config = dict(
    num_hidden_layers=8,
    head_dim=64,
    intermediate_size=1664,
    vocab_size=32768,
    hidden_act='swiglu',
    norm_place='pre',
    init_std_o=0.0,
    init_std_down=0.0,
    optimizer='muon_variant',
    lr_head=0.0049,
    max_grad_norm=2.0,
    schedule='wsd',
    decay_fraction=1.0,
    final_lr_fraction=0.0,
    doc_mask=True,
)
MLP neurons of a small language model. Each row is named by its layer, matrix (gate and up: input weights) and neuron, and shows model dimensions 0-191. Each number is 128 + 32 x the weight over its row's rms, rounded and kept within 0 to 255. Numbers have three digits each. A neuron's up and down rows have the sign that makes its largest values positive.
After each neuron's rows, "fires in" lists the words (lower case) most often at its 100 highest values on Wikipedia text that the model never trained on.

L2.gate1271:137142115106134114146109142148126123096133078103124109150139149183161165150097141144182118146077141109076141114111134189098095116197118126088170146117134131150229146156150122100154108131082144145141152191134146111130178108145131154150104120125160133096152176141064156136059092177142101184108097138109143092091127118135125098092139143116171106096125094146139140140110126144112135154145139104115145137108095094102080117076150112055137133108085101119116165113072201122148051128148072117119121119115168134148110148101093072119093121160143110120093059130194076136074114096141154137
L2.up1271:165124110149177144163110133123113059125155142122104107159121188124186154167055120157112066147135164124156167120110150146110080119180093118123124138087140139145183127148156114133111220115129185168088178138113163134108144116149125143172144109130179165141180181148129148158101118163129112130079104179116104140113169126152127118098056128085116096156095120114133152130187145076148136134145107134119110152098121148096187129087152119127105108078092149098140124120172196078122099130195095104107136169133213070167147161161108138148088047124082080162066103157153100117000156120113150133
fires in: "made", "make", "making", "set", "makes"

L2.gate50:144155132121100117108043140141104075137092183142134153133114135132114140138102089127172112104160109121156144138086152066082123130152071138110126135148097133116181097125182093087135117133080167109224124133180122189079163128120150159049136169156144164111077056083122122064130094066123095098062112171156157140090134104138132150184084191150087159109110100096108086159106102098080105089134137167131155104188071171125127207163082102151101080059120162151095111132105070153139096133117093143103146127163126108068137164126140132085160165163138080088162138147150122188202127104126122133
L2.up50:168130168157097105143084146114097113090093196075128171143116148113181176070113171109116144150129134145139145156134142100071105157191085164145125116153112124139154136166094150104112064116161090190093098122159127093107142184112085127093100140103141131087158080175086109070080105097145115094141107183098111151118065102101129127130126162165153141157031110127090104109087098154099039135089050127149119060132138168165134115090126137105116114201118114146125075114060148155106139144117127155074092118122147073027176150166151158138160092121086114124072160139112138148120162144173110122
fires in: "which", "early", "this", "later", "through", "within"

L2.gate804:122135160148137154153118132113137114093133117143095172129055163193120144110113124068150150120104111117188100153152205124108099156160122110109144139118134089178133109117144176163137133090092219145105142108107141163162129086137173067131146111129132165104110135127149130143167092210103203122140141120197110149069133100100116133177099138107126060141131154135140099077138083064081195109167119147105115086155134114131134066099144147154112114123143094083206163073110095119141125156104139179158131077065137192075136174113106111153102157127096137173089138151104136093210163080114101135
L2.up804:077136141147109104132072094167101094100137133115062084176084141085153143087160101188114125150117108157130115106142117113168117141113135059184133061166094114184119115118119122131181141157167135167185150153150159141148172166161102154098165060125139123121127106125179140079121156120196157103122107090127129168139058111128154163131162144145152193127149114152186104128178087138050116123110133095057077160063111125146095188140157059111158111122139211109112170134137132170134139124124176130113101084133120132137147150119185169087142182130122137084111140161114056129156113104158097132
fires in: "29", "64", "28", "c", "2023", "2004"

L2.gate986:112186089119134128171187092144112097122106185131034097159136092184170121128128168136109202130098114100105147197220088124165100071097142137092112158138094135116124152123105131088145164125145174155065163084134133115136126232141145132113097079111123150196091062149074128113141120145130106122139157144136154088096165183096133165096159112114066102112166153126097101154136160093132148114124134115197116148181152147139144148098109131119126130070142094136094058123179167157140128145190105104114099130093106136141110133155146106163106153137164085119130092083105150128105117095149113128
L2.up986:131081188156122123089110108136143185162170138099175105121115095158085111166131135160097067083133120099112095172120060120150128062167198078103161143123101163046093166149139120149149141105107115154133071120108120166191136089140098160128144114104197097165149183152102143080133118086128138114127101060119118186087085199061161177138162197146142135129141121114175155083159141154149105173129094157071115160123109092141122155081129141115075160127075124130092099148128181137084095074135093121114087132107121115096160145105106144101159146087158184163085104177154112103139149132164133130
fires in: "total", "species", "density", "series"

L2.gate28:112083153131117166112074067092168184128091103165118115119164115114111162159086141169120140168104117111089091137197181116087157120126128121089146169117121128139142128100126136171103151094083144152184171135121145085107126167118112118044134136138129127145066143122158136117112105109180169115108128116136119135101134071122092135120096160064100052111135154104138131135111077114093144117107083179118142100140130124134142101128075166175160155137102154109085162118105180124120132122155052104138111077147115154126223112195132184141074131138197137122113131143107150180112133126120118067
L2.up28:112096097117122086095195164133147151125136123173049084162167137083098141167132196144151097144138122135106159202185167106115066190124078113152108095137146117130135146162088172173148120143089155124150094129164126110108146134137136082084153098129131109129128111129148133107112048149166101087099186126109117178144087143135165092162187157132154121105222176146156114163118117098122086129147092170140135126121156157107170126136159145153138166122178124120107076113140135134110136124130185114116183154182154195165093088153133155134110137121155158088103119108108173113101102222085127160
fires in: "national", "la", "dehradun", "deas", "de", "seaside"

L2.gate1515:190130070109163073154108092084115124044138176143108136068078163107069109112128116125137114094142109071152108163103135169111138158146147186151197112057149134117081135163140141131084121148184091112085120136168112158059137170142169130170127114101128099104110149151119093118098129145130081121137057156161087169159088141159109099072170102120075120113128115148148132084172128134105198117113108123111164090094144133133141203115129139136120137145151157128131102156100113074108172122178145100203140180169155172111101110149139152143131100120112125133138078178070117163114205173150136183
L2.up1515:168190126110146105120111099151071115129192088081114112127160123155087091140096169101161055092143060181100134075091103060108168110127141125093110109129176111133175118110152074088074105175074118144149162165073175099152148163086162104090118124139155104135082116145112108176118174107108096095100120121159151145157137155113070113088113134096146133161132152145162107159136098111116076147155171145134111192167078139075195123157132133106093136098123134114105154113113068066103202038106151109133137175116133127131129152167133150126086144096096142155191127140135127132147102121142176139
fires in: "free", "good", "you", "every", "time"

L2.gate1486:117081155093125118092127137130160164112136077167151143144128114095119159092146171162131116131105099156086100137095152147096122131133071087136149151133065081115101180147134115098158100109134122163085143109149116171163145134093095090126149144196097183147149161103133094103151119148171133102146153178154107135079105183145132186143108170124104135144141153106142128147125156158080124122155183107110142145058164150125149156078192139129114076135167135103171092115097104106052162105130096148143082090129101096086125168142126131163165127116107124106129143200151107173153201162091102140
L2.up1486:091137128127097106080124113163122073093101093118151131186180160164135194109079107167101093165113088161122096166123103099109169178093161126186088135232095102138147095171080095087151124110139114103124118108165144143108161130096138192133117159160090115171147152156104133129127126131177133128115098092161069087059119174164064164068117140122094126142200139099081086091164164124115143100106142086163122151161175147075113105081120092120126079125148118106201136113098134108132154104137191075103064098164107152162165119128100123092091128100126092059127149205147177117155114133132093118
fires in: "received", "took", "take", "won", "with", "gained"

L2.gate1528:148186095105149091112149115169085147116077124128173084101170122083134192130142109114119121168128100127078154170213116123131076162137097107057141152102135120171231057130125133130163070144129138183126112124099143142076110129140162132132138137119110111194158185136149197148153155124151162094109167095125138155126112132079073174147059088189175167176141154154161113133126181161124087119081107107145127110102128214140157129094117132133095147096106087159120111104090181108124132184126130140112098099143064125173154114078126123114141124106161113068042146161138122141144157134115119116
L2.up1528:110150152097113116163150127156130117147054098125135105069107193069168118142087081136180205092075134140126193110201116157072087119151124151094146114103098055155155112131139095150101143150118137188098139134084176140147152168131150158142123087124135147167179155095140123147129144097132140101149153187145137116108142049121090145197084158148119169155152212103138119100099184118118099146091134127155144073091105078162136164090102139172159160124120141137198137141130154145131095169104115115116102053120205105133130116109099124163087120155120166175145157102115187130066190141133172106
fires in: "john", "james", "charles", "william", "george"

L2.gate81:187172144143134091113136159143138121131155100142119122140121106153089112099206114145101118131129110101171126098108147157143075145097119072110114102167097109178145144125107089154102171127155149176092121169089176162185098059132085088126148129144133093081100086138122112101133079104101148146099142181109171190165176153102129096084105144153136131063133171169053138143084133136134104146113111127131097097118166132101045157138161178125146095125178148142169152073169147145074148132092130080111171171079048160102140130115167200112075132119160083141171139129090085079115199155186169082
L2.up81:151126119151142142141090099137078165163131132130082150109147145139150152090145118139104149082136158095086102077096104121130123153071164132131135169143146068137145095134105154082143123103122119104139106165101196138165142113105167120146173112135151096081134144142135129163161127126156129144127149107132164099133057156083136165125139202176151143123080128180073095065106153129137195113189114166080159124115090138167114168094117156089140094095163138126178124121164164056152118127174151146206138129070166165081138147116158147159169096156105145095148111153108156123108114161130112073
fires in: "second", "place", "succeeded", "density", "finals", "election"

L2.gate1068:134115166142131138120112128087094174176073183070173163120086119136096107181124062089097144150162112148113106120083082122132154088071117102115109108090152134175155135148129130160168122126145138145105151148155065130124102156096117081174102076137111110097132145172159102125173144149097080141114125051098088156117100060184089067152147182142117116077118072145115137101125212088183150155142184150092145074123137161062127117102069127052135152164119146183095148153129171142069131146096157133151073195075142199142136059116146097068173147132132142151102105106139132085158127124122123052
L2.up1068:115103074168114104113120178139087058128080125181139048099088142134149076165147106152068099189118113141130136182116144148086139134113145126113123114063174201108111110070145153174121171076136147136091137121104098134153095113153139156150115097100153171148123163148145130160095135108164164106148178138088164214157091146102157120110081128092157126088178154155145113118198114071140113177086119159153102105095089109121125130095129120085141067140177078083089136155112119138084107154193149167146085113094124105092169152115142130159118132122145127144163179128112112163095092133166134142
fires in: "special", "all", "non", "national", "international"

L2.gate221:087167105098124124082142048113150123086125168170134084139150126052176149083115142153142124142066103124062146145077148150155080153131111151145163081141160186093108103178173127125125128110095136136146133155105093151081076089208127198147169121171201077140085141132149161152047128132095099123165046108099186143150152080142154081099155120122174129080123097153091162165133141157134158173132120112088165030105076110112134132111094134139105127120134071123176120161159183191085174129157152093107108085070114090110171125099162127147154114112136160074145144165102122153104132067149074147
L2.up221:126121135117131129137137177162120076121094135108093071073130154134095099114133155067088120155172084136118071090156086141117136151147153138104082156072132111123124096094086094110103134156089162169139138184077086150173109081130128100154134121141146196122066085170145086112123088095081106157110178124106127087113075118089119119134151088134126033144172102107143126134151076157197091134114170172078153072173086190100196106080159092156035125101121143178157112120093133156116132157176111138098133154112078180135105149106153099066123121164146069138111092134101165067132083108138169195
fires in: "other", "various", "young", "two", "some", "specific"

L2.gate1343:100114139177075130110172113166106109150141118116091162124143096074158127115071129113161100122147086131137097169089195108127130150088072096135091152078115142202106203132104146138094072095090153182115143114111057106126109123098140075112169191137105128090106153147143171108163127127142128129099131165112121074127131081154095123135136111124115128122133103211127082067180135100154146136126120163106129117121106105135068133143115138090135162113077114131161159131109192121136130116127108127152106127126111101125158114126125162142125066132086054111125115150170127136180149163166121101
L2.up1343:147182140161146103133198146128113106119147162064067132096183111118149100182085114104136179090186102154110144125062118108134109104125206140132113150156144161176121160104108112096140123140106155144185159110104127173097150125125182088095130145147083138137102213118168153106109109126095133132096103161096105135174134083142119126136126085139121196185167129189152152103167132152099129145110157137120092089115139141105076142084128152077081167122119119133170140145095221123190166129147088077149110140188087065155133117088129110121082108147107097131077129099111129125186106152132135159
fires in: "soviet", "some", "standard", "most", "similar", "modern"

L2.gate1033:130134062157081065158105127155127131155056103109120164095089089094054129135172097137111078190156115106109086099137123097130160148195146085122159109141119119072137101105099107169126123159089131104096151151133118153155118100136174078142100176128173082093174068093087132090106174067141085041113132128144138160104121164173240078127118174109138162162150122150114148123152109126107089119149168146124187145112067084099158136115150094152069093094116127111120141160075113102135122141102090057172159059111089109137137118117106125108127123147132153153165096143138094171162090103132101053
L2.up1033:123133093097058122103143073148164162107106134161121131105105098154091087097186089135163125131153106120139139052173142108124094139132126159143155096052149133085141131140148126156148118084109101052124106098104166147141125087112101105113123208135160083059142099163117100136061149105111090121126100131127088156120122153155172157110095095101168107147117127112140186076078060170158085089149138129103183188136146135134160090154126110151099133140176166124139115145104134055140110098098085097157109081103103070138215113078106134091066121128149110102142129127094195156151130143159116089
fires in: "that", "who", "which"

L2.gate518:159178099231127141171069144170118188091081103163141105128138149060055105165164097098101169163131104149153065107191092122115114132066156158144144075132093045111110108127101111059117163156078170126137138169086093128141255131109100135139137181126141105177161163183108137153195057087151157119178072138132161123135069114076144095154130081111090137158106152091100172072141072157107200143124056133147131117102171124148110133098065101133109168154143138181097113171086127151152123163118072154104112212165191141083071155170091083135138164138100116050082157078110092173062082151162124141
L2.up518:113197111181088130138125116179078117100178137137125072100142121121083119161141106098115106092122127163134073157181137146179080086100125095131120167123124088106151118129169152060137073112119185089117126122111140067089159100138123099123113139125147130177132143162135083146144117136146168136183083107106159108146146144141104137132107103137078104178110084117122102107167147107070155111120104114152141095069151109136116175116067144146170112166079121122151127121071120173129185183137101200142126101118109091064064126115090040125120100126123146088112114107150123120118103137182133145
fires in: "number", "code", "reference", "isbn", "family", "size"

L2.gate835:119139146044123121105092124110114135156148101127110104128154148130103126170104098135088076141113151162129073150128180161163112132126143072144129152110104159136108163115123146178140138143084155124072089122134113092089108096118138120118138107102099059110173145123125199117145111153173092131163117116150096108058122125101090127131177138115192136053134128157141089135094101155066127108126106083166146176092114101190150125126205119089090165143090161070084200144134120140121164137139118160150150072173168110089101129115150090125086129095152165022135050207129117135182163096064091175
L2.up835:151111152114137112167124143103108101091184091115136084126153102121101151137138173130097097174143101085158182153160236113119108128135126111133096092111168175077132059147184106063074112148060154132129120146146170143118101157106169080119131097134133064068163121150145085093137078210176101113133176095141139175128093149114087124109127166114134130156147096186113102110140118113129122141101140104072133151105137128114093065092067034201166091041110162047170130122154122172109133116107109173134117148113134153126124113106149142189155183125121170150150063107140122141112118158151165118
fires in: "be", "only", "sometimes", "commonly", "simply", "is"

L2.gate770:150129126143119120170157077112145118081112135140121112089103042118130140119160080132099126158147137090171125077079131136134147139117122192146182091100142181124118093222110142178142118032096185131194130125114086113080127125115107100108171107145191154164115096129104139055143105164110129178167096127130093110145151148113105223123108151168146095125151143103101103144088117135101144077101155133122111064167146112151135130068119039080170106133096111153110124136141115145184129116124154166186140185170129130159066108040158072136161132131161118129136127063117065129152109159163156159
L2.up770:104140119125123100135116048133153129123152065132113167104118120070211163159128108129166119141100156146136105137064159142087086091142155132163165068110063165174148119119075065151019107086119130117111164178090146188110161167121155134123165174111099101149123181154123148121100097144103166142171119151167164130087107132102142152105140133180117116142158147152085136137184145134137086092098161139111096140118187068134138125143095092117094088137168173126100142071190175178178154149073084141102162211138088114134053089101106088164127145116128095099192088140151072154119115114157119200
fires in: "second", "third", "2", "short", "fourth"

L2.gate751:122101152101147161174182146162093189122095153142133146201076111093181101102087132143117095145090083109140180113088180130114115068134157107115057108117073087170183136128132085143147132144163177153075193146147120128086107119119079091133149145173119107131149157096105116131140126149132132143156114114091128168143168125160130127131074150107086133075121158134099158115144152098119147090118159087139147118170153154151094073098126071092078070074143101130103070141102151185069182111125144085152133123200067171181075073136135156123158132184088116145152145153123125100130114100175172123
L2.up751:172132088109120116145138137114103125105123188122099105120136176108141175118085027103034095163120087147130080087127149149127124134139083140090124163053111095139131126115140142145090135137217133160116153118128150152153133147091123051152139143121114118140187099079148158146135121174132170142161071135179122103143063083112111110160148094129089149155177123086122123135186156107108176141133186102130115086115113104186126101150106111157144104082123148110108131176164134141146173105135110118131114113141136155153049089048128073119120067091190158130161069143141156141145171096147113111
fires in: "took", "cross", "take", "grand", "takes"

L2.gate161:108153154162106078143130180122123152142109108116116117081156160129134110092071125124136093127194105173131078124128121127129107104171107174129112099137110141104112090083158140170131124110098091142057149121155183179095212132081083116181204139119151077149094098148157137094140162120078082126155090128091109166141186094125135085137118133103123147178091185162121190130117161089133148072121103114132105078132086162078130187161054096156156121131146088107126100179124159103141115109144152086141128148158174107134169138160160078152130123119140127184096134123123088123075207142137184117
L2.up161:127160079133081101162099168119134153126082108182063083082176175130118137122129093116157074049102146144128075149133088107122106130113109092129139136142132109200132089150125100192153100096081151072143177085114159128110208143166155156114154151116162113122079116161106126086150209132117137109124108081152101135148158119100105148139100119116111128131101168198095130134166163134138161113143097148169154137136148171119144160116114094181119169121128120086164105123174224118107058126188134176144146163079135106168157104112152125147149090148077105116125134079096164132161102113088163093
fires in: "society", "league", "association", "list", "top"

L2.gate1037:109156121126165106123124139155129121122139109121133105102118094105083182132179143120143120120085032137145162091109152091185150110144083130118180147132133129108170120123124141106115111122107087128092084193157128140103128062110086115092127105129156180139168154201111062186113161125206086136135128136104137092076194128114245158137132103090082160097128105120081103125195109125104050132109201175123126125155143118151180136144121090134085118118185148160102153137124143133146100103132091101155117169127158099059134120120135158088131090080148166138062166114101115148127165168160139150
L2.up1037:146142058179103130198113123138107112138115093093141163072137068037105129087082155096114172185198081154186128126141120176149092114115126169116116097089106116117121125162119126081105121157168160142183189107163149106076146125135087145117137118119106040111170147142172153092124147180153179128166098103128170146120136081150169098073220167083110141147126125117177020073164174106084138129046156137159060085172107135102143106131142128074130108118201068153150104121074166114119097116182151094147148146148124177134132165125145152165127095150163145120206151109149150082146118224139151137
fires in: "had", "has", "have", "having"

L2.gate695:141117127126086148143106158097135156069135065122110107122174119104169177083134118092142193086122167131138132115156076147160107153085197124166138109121192094152119121127099135121125129129189095089150207112157122132143121094099196105101143119109121169128172149073091124120125086132116154125156171111092123113135080170125132133146170125074095116128120105111073123104102121157167140130180206159139133150065132121101146139170148183146205097166132168142141149132120086140116114140139167087092153164185150125131196118170110152109178171124071114073086098138097149077117112134152107136
L2.up695:171119165151137131137125099141109146164172137170099117145145120088076129137080138221116080159098150090061196096183161111107150117142096112133189148123090178159122135146119137110136123123116133119084153197150198108065154162130159158131146113138129182141169164091137143142157149190081122157104089124152122157101126111138111196099199146142107090153131145170106139081155091240108130085114122138104171131153088135135134128113150112103143130120169143109144111105102114077131095099118169140128148129150104153158115081147145087202088112122136159203130131155125173067149125107067135123
fires in: "year", "years", "1ª", "round", "season"

L2.gate1252:141114133090110145080106172094146092121124114122165055073137123179125165112146045129163157141157093132115141152135142116127166109146165104102136135101110164098103098154116113132134107165094103094206086107116151142107169146144103109058154144100185108178133150178181089155140076107127074086094124179120129092087146117098144120133186128119058190166105118117097174123231100144189151096150142142114202115116144146117106113171128114084087170091151129132080147154182160169065167102124161131095168108131115176122181134137206123185112128106121181103136134218082156100158120139172099134
L2.up1252:106107200111120152162142111136162102079129091092142110075151122139118106118091097132153123108149092153124204181099111187146106136139182157138089099131165101135138095165098118166072079139067131127110112127161103083116181084139097176126097154131156116102095125155117137125093079107132124118110149136173114089119137113061142127088141119100138179090138115162119138103177074102084194085115077108126143109156108180097100103105091111118145146116131121140110109084127145067112153190158122093170165152144109157109171109151120177188091112161171145103167160136159165137128105215189158143
fires in: "de", "dehradun", "da", "deas"

L2.gate838:132132126142095132120112037066110133129109139129123123060148167145144117116088071142127164114144091129109079078096148149178078136126118149109143125076143236170136125150121202157174139091101133097087138115121140150118120151131116136104175121059121118111115189127176195088090153071157221128121119134134128067147103077113108096128137081146109151133186189149119042095125157137065150117112138140150122121174104161153126161081170108104097103120106142113134114108104131082102149108154166166082171075122134146100135153109232155173162062121101146088128094171088083155102156160161117093
L2.up838:123173144075105108185138108137140153100060138134089139116123182137136147133165079132054062054146158109169134155140172128115115166105142181141119068104112060083147111149155120148207122122147119160134118161135125112184172151149065147095108113115137153142125111170077063114102141175109039131142146127114161194125179162125132160105146176154104144106105108125122108130125077091118076174147146130062092151111121132135069157116148112097110184165142110129109095119148113152138140174116107107131165102082146108136083120108111114178118180119073129077111140150062132081183118090119125091
fires in: "24", "23", "29", "28", "22"

L2.gate1552:090121092143071165140133124229126218101104139093108106096124117130183139134088188157117118112152083138154108183170111106145108124172129153146136125131124157142177144128130121158130141208129119134085062141130114141097137113093122113104133111033103106151109083158134143091135165136167069111106112157181166118127095102135121115216118120174111159099117108152131081134105037073141170114082181068085095083110089097134181150127122102193127159112102098094158135163083065144151168140157143107082151127091107167124198060044065118179095104105112156168131202119120094129141125149192155156
L2.up1552:134117140117112160130141036142076182185153097111149144114168160137096154089093161174160108129087125143059158157200173172120133160174088077065112127120098114185182165154105124112148165122096119090212171145130082148100124106139151131149125143118188163102082150158109143141138152151092141124174095112144157138124137044151145108170097101165157175121156080168108103126105139159112121129158148076063126170159077159127122122173095095178084139118110075107103136128125175119137113156193144190096160151154167179114120125122173108130120171146129192138126160125149139095090147158068150101
fires in: "west", "east", "example", "south", "southeast"

L2.gate1391:046130169097113223079093100125124130095087153098129074170147161109095205119155087158139144114147153123141152116128115104143123203111103165148086176138084126121075168117111126151123150078145123158171103116124086092129129114161114131143171112094097171134123085161128145067111105111107119155127102087091121102134184093117158096118097160093108078142109098141068094148144169161141123130152137144172134103100057123148119164093149098163115118117159179102106122133160130132114166123121123123132134144181073123124185153074137083142099097194176154179118167212128093122097159161079121084
L2.up1391:113104084195101109156112153093183133132172106125109138101184090081196040137161176143180140140141076164166081114126145107121143089149125139115133155136119147123107127134167181143112139199074156118139101141163094109094112086127161135133090161080110114169143161151171153125107159095132141096129123064143089120098155133165127116159169096198175117068150145081180121090031167054108066136161158095092107182165096160142180076137115144120155130107113080146126154133106109180139121098205163137115111135217177116144141114164151139139125178093050194117134068133144148118162164130165136193
fires in: "only", "especially", "even", "also", "particularly"

L2.gate449:153150169088195120152205094118195157130153119093042111124115122104163180191108099121098139184156084095150074071124087120085107135149167209157152216109108129093142130144114157111114075137120116116152177072078155109151116115114124095078085067125134152170151151147103100126139113131114169160136154157090137128099099153162129114171184159143125147070173116169123073132137110163117146187071055157148094098153173124122105145082135161116089096144135144153151122141146148121078181156149133066188097158086137032210153154137076140144102115116144150125165152151096086133120132105131129118
L2.up449:165120126149113089130155098101183115104142084144111127107147190093127112162084130080116107107117111120135151073131156153147120082082156134121171152078126213147113125084156165132085019124056106134159147098155147082122109162148101117125191112183116140172107099120098137131127122167182134153188124109108176124086126138138166101131109104184191148117137103149165073122111078109131130168109166118174076081118142133109102079108143122143117145127107163122127116145078136110114128140158094125121068176172138088161147153104139171160111113141122095111082140145138138129085189144107100124
fires in: "los", "van", "de", "la", "von", "bad"

L2.gate914:128068105223121116125118164116136125167116156100136116107128126132165079065122113152137152100088073128122100110152152140168103160109126144167125165150108125175129112144082112106159168117121138152107151104097156154110164083130142088150077122131137071146133145089192107127101073080110119079108141149194147078121177176097088182092150107151074149104147167155127146122094170168107110108112169134161146158161103137177132131135211125143142160080115160103086161167144116192193143166125092092190078116090119134108099160115119133128113120182192178142159191143156110100109156137129180146
L2.up914:092151121102107092185114109030130156189100134168140151106066166079177140099109125151154162163150178111092098158138090131107141121092124128084154079093140141132151116213108115150095147167132151188127150135116143090115134148114122148152138097169132138140162164077096139137119086121171151061131115147164123082120133085175103170096065105156100144133140138218126124148087129099138127116150199123193128150134185162201121140164076080149140094074090133149132117087121157187125116172072095150198119072125074159066148143128072143152067148060167133138181103140160124157112116140069155125
fires in: "on", "live", "studio", "recorded"

L2.gate701:058180138159194117114075071149174144148158137075134104131134163202153096145203081103119091124039136129073110149141081138103147149155177118127133132063135122145083074125148169105084091131134142126148159121157150104111137188110111155128084134091108136133182094114135124128122112137116156099132075186124191141131132143205103119103095127134134160129140143097138085105087114125097100160160130116100148082133126156162125117114148161133103166114211137098141132126082099125098068122155163128177161157179138138171101057099096136127144135152114153113116087081118103122126115114152132155
L2.up701:114178127164161127115059092115137166155113075081163099088111115157152132169106155116157104110114153134072146171159131138124130122096148125116163137074118068154113151127102210146135092148101150051155142146092132108150153129165113165117075112107141131133091147171120135132083094123130122095121065131134108118094142156148142089100174073166155173126128110168125151150127087114083150115215140090134104129091149123150092139112147104141102146138165177111134135111141126139119117105126108061161098114122130071152179092115122119104089120071120094111126158162120127084081137144169114111
fires in: "out", "home", "one", "outpatient", "breakout"

L2.gate1069:182129173135146140123151121135157122136128127111128136125136069135127108200194125138144108133201084161165077129089148088047137153190154076189129139135134089074115136127152057161106133141138134090076109121147119135140151157098147085164094115164159079060161088124124116145178091116152107144125097136096110187155139111149144067172180124165131155085098097176066090104105153139181190128132122117155112089114134153124176109167127127141073116071151153156116155072102094151109106105123115103152182114084074152061107142130143117156155067117157103125135056177132155172168152145103148157
L2.up1069:146134152137126121130122110121109121109112131128046128143118068118163115153153128196206122096142164139163091094090148133164158113136160134154163102110162109103100136119059172122112138127116133132103106123166157118163172146146134153120129122147160129121127124139072110165189098070123084132104085177125067112168173153127111104136171130193142137093100178137109123114103120121201127220166106120100124045105100164144154141135179121097082166052124085200132116097043097150102149105155120155143126131111076105071122121083118131149127093171080087129222089113130139143128111173139146136
fires in: "been", "was", "bishop"

L2.gate1405:110136116103181106074132151161118108091132133180142153053089063144069148099116143079115140092164116164162186105172139202119179137114068123147171160183102077086119153100112058171093116106125126105134104132110131123170146103149100128134174096130154114120180090156136132085132105100111159098141151077127130133151135133138120120090091139131194118134162064096147094160189086143130059086173134145173165091116160121168092152106157119113089112113078108087138114176167057132126176069204149136160095115132196117113173143158183109118098072156070130109147087098124164122199133073168150075
L2.up1405:119103101157126113151137101142149069170165099106099043068128096099098147098094106125154115148186171101148145135118115155164135115000133108093110104153089147142089100138177094144161191155153090118147108142114132160102115085127144135146133136154122116205149093144129112084130134093151104143179097136114174152067086083163120068144170110106149165106149150152181140173136116170217143142154151094151107158126157151138146155126117142144132147134082141102111093111042125123149132119127150096178128111076120147146184157070128115129119111098151151130158097093129116214128075103102103114
fires in: "who", "which", "that", "to", "ever", "their"

L2.gate943:179133163140125086150126077123140098127154035107120104048139113104102135076168059121129115181145124099131113078109100111144111142164171153117085111084086122099094123175100160143132118157068124085092130126124082147171129122182071124120145123204123162168112121120103118134171125136111127218143120092058087158142122123125130144155154119144144136144140176086068155104153132115141127088155073104111121123163183094064142128140148065068114141158120148073116188116120136129120164112103135126164094108102167146168113132113147085156148106110102188117150158127179115159152156157125199126
L2.up943:140173129106120105177151080101128124077143177177074127065093173121108166141172183143212113106120139073184139143079121156025105148084180150116120138107144110139119118179093140147078116144137129122111133153111155093149186182141117129141148138169157146130115114143121142178107101120136111122137134133096113106205203082154057097118119113092141155145151103092146136086113131070130140140122102153104107090170131127163102131076109128092098077160137170099146113119076123192119086128155121044037088078144160154115116059101144081192115163078081112096132085087163091099117127115097175083
fires in: "where", "as", "in", "there", "opposite"

L2.gate418:081115171125145114152115202055093150086122108082131100099135177125182129099113183145160116116120121117079137138116144104169153147135084117089070115174160101199094166077157084070058164114140175139141099125131151145149104170112161124160133140132087148121152111113071133097122102091175175151106109122160120121128162112150113080109114122180154119197130093099143129154121131084124076125157099137098129053124153081122122124147133082165096071112184162136155117078087103119138110209140093097151144117183126153161103141133097101126109104149157108211115157121122128152047094151079071077
L2.up418:167153152086088128109144146125118131125143088137100164104136151193184104137109169155115042079118125138102095096158091170149180095088136131123160100117139143209073145051155140156072131127133151146147063129107150117153086080075103103184114133150098113115110141142142092134093045084097153163084114143151152129120138111122096058150171116107139129177169086144124119163092141079105109164087098088044178112109139146161135104158094090167163125115190088113187144140135066062134093202143107141137120161162205083160132126102069108136140126159090154208121123104062148139144134104118042163
fires in: "you", "out", "home", "down", "up", "me"

L2.gate1481:141098153201115115154127136156139083152120114141133099165117070183105143170131098118115099187108158117130159142113136105091125095144164158122171187084160120109128143132091170127160106139133126142137114193125164139109146112149104107083141100166149118135116146149118109124082086148124198108202055113131131076117093073133114145130101175151140116102115131120108168147117114074109175103080134177144136075098126132144127163106155088130129145117147096085094113127205114175114134142149109136127112118173093144153122103139097184112132121136135181087163152098113140116161111129156128133
L2.up1481:166180095157090156073165125147139143098088093142168112102157125117142145166089201163161123098125121030150118149086099111086151188169113094106168135092096147131085157181150123129116118129151193183104121157087169146131138140160143112149131129131190123132125123127114115158127161157068115114145102112150122125113080155161103127101134124137101152175111111148140098103123145103155135101125111080206108157166111127137088062139114146107140147182159188169157082160103090115113140100174062182163132102194090162164202138127172077128094118101126113136142096105178152129116147132085183142
fires in: "there", "good", "front", "well", "little", "far"